config.toml
hidden_size = 512
head_dim = 64
hidden_act = "tanh_gelu"
norm = "layernorm"
positions = "learned"
qk_norm = true
attn_scale = 0.125
init_std_qkv = 0.0278
decay_shape = "cos"
final_lr_fraction = 0.1
max_seq_len = 1024
max_steps = 5506
dataset = "wikipedia_en"
MLP neurons of a small language model. Each row is named by its layer, matrix (up: input weights) and neuron, and shows model dimensions 341-511. Each number is 500 + 50 x the weight over its row's rms, rounded and kept within 0 to 999. Numbers have three digits each.
A block is one neuron, or neurons of one layer that tend to fire together. Before each block is what it responds to, as a language model described it from the Wikipedia text at the highest values.

Fires on the capitalized opening piece of a multi-token proper name, often foreign or rare, such as Jas(pur), Jar(abulus), Ambr(osio), Hor(rified).
L3.up23:570495524497572521510439475527450554609523516442458393535443422535439530466535504506564459508556453570515506482545430493513488489403513531520431480508482526456474443545529529494550497428491498569466434509590482529477457479522459471525527540570445538492512395460472507527469488500544493437533534448525586437487528477509451426532492478498531499506572520470472539445497461478596456503475506542488392612514547427420499526387520458413512560408492632415490540438458513420465435567595406546529545476493516502496505473339
L3.up51:558479538418467534507487475544508562497510575514493528497524385553427437484492487551448497440563464505492514488565437535537520482407477474484497468519568486504480456459490518527529491428484494540473465401559471600488514484555425538450529521529466536511603441497542468555526612467569526454503470510535590467494496478456512437604601506476526566517536495387588499478626542485637387487510539487520465535490626439468463492465458504505445545469508550561433602468490453461496465561498505575586522459535426407457448567506
L3.up467:551483460613645510554422368517561569471519608479487457491498512519469523518484513566516435543519531573493544537551446456533483525401516501526484525469552547494481520540520454517505465525462488584493481405526505441427533509547444412485438465571466510477505501497504430527521478454496509507535545494519627518558481427481468391494461491540560443489540611412509458509472485547509494512485364534464391600471557492404520591520417439485451552422583595500494554504443485538427425532604505507503608469456463416532453467438
L3.up794:507434493526519439519466497475584509459442474553488470556519521548495527484487516468498471485549533473511520547535546450459517571495551513499540558583513538532496480476597422494504438500503514521554550449533523429442627535583464465534523431445505389495474483420471474461508470545415522487590527529526561473575462507392501458502507543447467546556448556408542425522617541536489472425603451469476542506469534541472510514453504512511461453552407485519421470537503501447399506501544532526464617551487444458522556498427
L3.up856:518378470645546478555476416493511563504489569462448472482600554569520577503522482468482487565439628518499583502530434402559507527447464507534523566516533571548474518514559501488408411503482500586522534472454480510457507476528500489572370416605420464495489513509521473507547577483540540463525524527512589492556494458514491351450451501512580459526549536428533452489481514496504429460443413535488443616473560531437506557423423473449527561410574515536520504482427455636433463559601520493444537524470436433581485469436
L3.up886:454434512535430473491435475473527626391465501456444536479542528570451445500528463524493511506496515438515504541449406443566528492427582509598549554467507432416505480543506506545530481517590456592514509488500508521524558527514435455491484546616507492607493472551509441428521627500527531468501616507526592473519440452564540497428505385521529554552555539468505494505522519434490471433420411451462481537443529516483483437494385508494532525495490449406483547481571573480527527494511570492477522419430487473470567489518
L3.up1094:470512464526532522499468428545500577495542496474485468492497533461431454488523397528466545597515461510472538466468458443566468496522499545452511630479482548463410474588489522452481529590594450495453480405534516501521547499544504445424445500484500480509488559511428451471490506543579536447571471580520557486541480433534459516521481467529642589513674491441479492512564522517587536512459469517539458603630473436494509471546482493529505575403503538528456542482506547473544457402599483550426537410477507462476582463439
L3.up1628:571388450599573510599480411536600538526512589487520476478528512561485573469464510472478529529509521584473591521495450460478470476406500485490467583537559585494491569511537469484457511511480468586527509512511519527469504562538431471535451510619419510490511495507485505583546520440500499496488550595507577521507465439509407291493450531550554428503488600436497520551500494514543495446479375541465416537456544514448520598465414522376466554446591538500531541481474453547449560527556511472467539481460513447550489432390

First word-piece of a multi-piece proper name, often a surname or place name after a first name, comma or table bar, e.g. Bron(co), Whi(spering), Hard(ing).
L2.up212:613487508532544480490397502533694505415459548565491481448486539581479566491487520439461501565523586555496556541459507551489459359525481478475470609564549492505540505507530506534516455499491528407449575506473543510447581501642433501566488502475526497560534405534470525443546512554474530492537446525546552549482447579448467348533462510510467529505493493471491545543502560524401479452489424541486532502496539501506559527516525565539497516548475540428457557478537473388494559484529464430582561516499556482562489429461

Nouns or adjectives naming a field or subject area that modify a following noun, such as Film Awards, Business School, Economic effects, Music video.
L3.up133:430453471588437518606418483535502498514512489526538506536482462515517611482479630548446460444429562491549504486522485431530520443549522501551583470445512531571556558570521542475504430480494389521529492487441520397501477432520419458541522508526512449585485487510543505530485509527501474412429581508545463441538522490477548507507451468573530489581457450490469478453445414468496433503484542506483462558563558552513369508459507572530434508535544446454527466470487499536572514509516533619537499460490506491484579445454
L3.up522:505504539480511463552521461470414445453524521476530469457470494543474517432439512451496513527437487472497471496470418503585495491455509444518515499478493497532519550506543515449485431466447574478468524487492551509523491592510493528457473406617453484528446522426478499516466471442443487468522555513537475488629543505458535557495513434543461536485559465561444582483518477551625496562487448420579485545521453483460540567533477553504508589470475494520528450553514444565454450575498565449586496582497383490497510522464
L3.up760:529465434501478486486407467462581453518513484447506495500571437486404467480496454460528468466530531600491491482390508382509440530445520450547517579483501531508459446557562516528497573364694465500413439489491438412379581577491537458476481498491527437524395602543462491565496500619526467389551494488512462457529405528544481432476515547499527492473638501434504531557570339469436449519651522417553550479455491456433483484468501522596515521496423453524545502400541534493533515466585455490528485489478474512482617508461
L3.up1054:433413534568456423480498503496506571401495519494503512534484470520483591457475556517505538533476510544474482478473470511463489481470483498471507545431477463485478518494561527466478444545550452451499451549493643456589482487547474492495521432531490421536486474574544496491482495478373552459357558418571459448556482535509526512463479486526469502460542479488516475539490500503494383523604505538533435455476528603551573424548477545529531433500574530449527357480520550539491390577454504552558459399447472491463585523513
L3.up1714:567456511444519617488474490504530461519490506416518495496534572638322525532507571552385508544465466450467454518493534434576504422482532539472535525479483527552527496503501384450443465458502505483496474556481544391492505538491560445476571495445641363487515509541501481458476465558572538460399514545507539372448454524454569445523496576546495384617585569461566503508490534509538468538481477519439485578503501543536508504444480556575553624419519644507459413517514541445566492514492481503434406490480454432524511543461
L3.up1892:516532463551530554516533441476396504456450485521444495480541439528503531531505516630518409494445534514480507482476573529561525451568540487544497404455480484559591445560507484520558568506551502493502384424532505487531482533497543440484560510538506455546499454513487450474575526514446540421439561557491466407469527550545534567506442435587517562448545527609513531475491601486587503519510531490529470490620530513513444458515515552452556523487516536504399366482532502554585522502447502556500507444515509430544526447427
L3.up1946:540562427573604485511476459544458432402413594557470465469596545504524525468504489493439488518534500487443449574473518545495552409461468503483562444486451543604496442581472561457483488516565461513545511470507389491525531492556456436534543451499452451504498595479621423484462557584496558532518561540594488433507501466575566567537545525591526522566645493508509588481556541477471495452486519434613437458481466500473449503505428535491563539451529512486497395516553470528539495528521560528502474451529377440507588505607
L3.up2007:486449508475489454520482486498541437439456490471472544548580472535442670508391496545504471483505559483521518532414495369530442521515494556526556465370444549457532531584455561518449485457552369458427473460573483400460502544502454447566524486517573523563510570557495511499499601572524555455381542532505478473576475493513504536453464397542523472500624518484520518559481505446551447547500576435529428418494533548522468429489491582529531499470478509510541472503630513502499527487546514448543512486515535464463570455489

Word-piece tokens at the start or middle of rare proper names and foreign words, often in tables or lists, such as Ro-k-kor, Car-mody, Kab-o-su.
L13.up7:547521488511579524480554472581489461512501396536466523590496422546484602480491448555422532504520589498538513467517521433433469544502435418521441565570487479490461439508570535488467492476407379405427422412536516471440476554551400535500528433530493494557466528486545435474507444473526400443504539630540522476501504521444543492427558509542556547555452453446558553525543465440537401477520486582571554595468573529426467547437572506508482536523491566511529453413470526413567493552476427551540506419488593465530459486443
L13.up499:426591513455550396454447571516536511557573464555439472554560448543520548553434512508517522448499497540429513477488559464479458515414479447568484509514613435412480474483529501533516478412541452440475486516488501514477559490643437498511498536504495584522465462455543457491467486462559506490542519550525447523448496547499483519492489456574546533509443471465423519537538557447559369467485547508496540467501481421448490488495540445472435576539434582491440534399425533461529479521554509384517460552379581525535519455552
L13.up692:488486549530596448499526540587609454551497517503472463451533410507495476435504543479572513535532506489499530476488397496539478525416508490506520431440551465356461477531496439502535535528535401493466523440519498471501518541498476525433505511523602476471448530644528445549449479514483526445484540515608411513547523527489481502509570488493581522557518565527548525544585439483574390508620538547582489420484517554575530479457518507498515555462461436510552588463514476449473457446510467491467451499478488528554474532500
L13.up1193:456462517485535452547561490500535518516520550463356442527544433547543515417500608459438444513532414458414485434537564385490485569548547499575423475497591533540523519605488583438523430442568554502461528517467518469447432379493422485537554501421499553541584520452542447543596502515455497445451533455522545548491511504473458550505528472507517456430559379503521532543531517472466500535536468408498530493414473505541427388508563377417511545443470432557461518422480501489536534457519515475526445542542475515443499559493
L13.up1567:462417481511403405524410467474572456518481471546460484473584534494524538475357538554460548477520525493442486508586497466492536570392452439466462575400553534466464494485480578441530512504616469410478533511483490507528429451496444512603532346456571482537510615479486563538499473571514490535510424578549484444532575516515547487471542520405447580486495428493411587518480395469509394533604460566515594511555523560500465478478445425495458515417525479485527516497444540499509545583541479510470423549477514516468479566491
L13.up1922:440540479548536513471428410543547545538605519550436441492530448616515568511473431545476505491496466520547519445482496370479459546469531503492486570558547559508435429491618500476553509373482408480419468535558514493475501467493358504429635500531492474605534519496568438440441489470545467432628535581514468457519553513447550554474525521542616545514495459450509541504563450418492371464511419517533508498466543489417523560464433460465391637482435484485479498397504497401532473519505450483517596541408541462577563480449
L13.up1944:521512504435499537446442476393488443559477587541431393509588452567541493450497616571475475470488534480372459532557574451549485483510504511437457521484556495471519478482560466447494492459528469368483460467547588430456440521548474592486537409475515420564525468525442511541527486507501483501526558591460632456536461486463449564476482542500512615547531548413474495494495468491586477449551525493574512511439509539476521513553465433529507516437507454488512428461543586396532526471474491452518504396413496463585511507426
L13.up1945:499467434535524490495450368574530551464540489505460440473535319548436544538431469542432494410511509539439446517622486469460517554482528501524502506457537484407532450474603438503456501462566408439469500526573538475463482577604407510447582450579538508528480534476492458527480434512455547483499527575570545453475506393449432471543568422418547511568483503455480576509537445498510465495514490546455494546524472588489480575502502521456501586494547579507580410459404595512451475567520365563436573500376495410453575509402

Nouns or adjectives naming a field, sport or genre inside titles, headings and lists, e.g. Shipping, Hockey, Mechanical, Religion; also "in" within award names.
L2.up229:442480471534512559485464333517552500572505470542481493492542353557434536534449520536537549504467463535523585524485458490498492372480490453412503465402474518521584477498539569488471470479546469510506509550512510575514492545545442488530623458522545533609532510482490440546512544499495520470437580490580559395612500426469462535482430585497526619457506441508539564531501529485516393629469447559544434510517512534502561503463436584520554554487502507538492491416579497525434419415470486556549474538449501417494530451427

Final word piece or word that completes a familiar multi-part proper name or compound, such as Over-kill, Mars-eille, Santa Fe, Make-over.
L13.up389:531517462472436525543480490423466436439472458531408485523456534466496474527449537496521513542539488552492532526507499460505580419494536468521492588484374507488542469570376433488487482514541458510502422464504524460483344546466484502467511563572584476473478586474549586461406500468573525319528483504473586417496503489525542654546497547452549526559502510466554524509405493447492544510566500413538511509497482479521423491450441473496549455525448530450481543481584570429522515451523471506527479482455465517530544522507
L13.up391:491513541457433466470526531474487505498527486568479541531529487491439520566476588551451509524455445432498481488384467483609525432386580524532481531481608508478503460512510514489375567524484588446517499478591590442457459401523497368518525519447586415474475537510499476458489571575481597445491492458470509536493551469518416497452481507463416443490491531467427492503473524494583477417601574500537557577521466487523633499548452458520478501493465593446456490473534616500569502495543463505582569490420484497540579435497
L13.up833:411439569534521466435567441546442519507489496548423468514530480402473485589468426555426483494487430485478476474490495446458504414435490462490460502379479471461518493538473503552552547504357578507420455576474516444419494418557514519522541486563478488586501555501473463496484474550560560515416507537512524462463479548474553566510456482490469503614462505516488564395443493484511520380458463438482535577523441548520510386451454553480488519467428447453510547497493544508582445491460467443509541484504524469523461510516
L13.up837:555535494437462484403447497535418409461496504536352435512455489508518626534450632544455526445563520391401501507507490498552496409471468505573498579465448536483450530510510500490536484428485529508489497580552531489429546451472492449581565543564499476623526580509423520477461470546512513455525485474458510609472484527499419523493555468405471515516513441507541599457468477471517485351528539479430466591557444479480529441625505535460356498517405443549475538502506633439533556567508493470483457450491533548544492452558
L13.up952:457476475509544505454501501446426506506441467509518493495497514553524539518441510516520506455499541509451489504478618418545540419441533530395421528464512531542531543545517551525492382511554638474574488466571496475525427551473440524529502516604468469504545544519442553498566432531536531483457508459522543452489488477504636475537471386499468476409435363532547491523427570389476523489441536499525468528476518488468510503483494455602524586499593529527443524530485541581601403469512460490460603494443494431477440469553
L13.up1102:514498533466534525315522430412440450606554482600401553493499433469462527589475566559511530543601561540423398462441515455542547508432582585541504574436501509469504524510433376462416457489572459463502563533510511424442518474528488438518502453481520461611501603470505528526590405601562574575470572485468458507444489557538502532503553455493551496530581455509460475477405510380432541493508550400475480560491512473515537500498465514598537420518402496476477471561527608474480470482461571507529554433482519505521480443520
L13.up1122:511522511434491476435564441535416654466446519626444539531553619618485493508496514497398423510598572513566426423478508497544448482390584509459574531436571527506511483512493508473409445429450468464463489372580477544509536493514554483512521498472539392437497451564471349532476499517579496486517480446502580593607485486542468489559514519470516514498529468527429502600484506536528458460457520521482551520445472518583518509506518501475538513564405528465502498492451493488464445456562478568451494489511483472500509527532
L13.up1129:489471540523472469423561491495499491470512506599460447580458517447470589568468501579471475547492528495470469454567510376526498391428523538514481561367503540513560493615607486482442556467445553490585464452556439467401473492441518486526539533515519504554547541555410522557537549492531605458437481467469519489471471498464509516452530475568537530501510428489536499512455521355483505492458557513431511609474469573608497452631470514461482476512489449437456535584515574482524458517525543515471445468495506490602543454618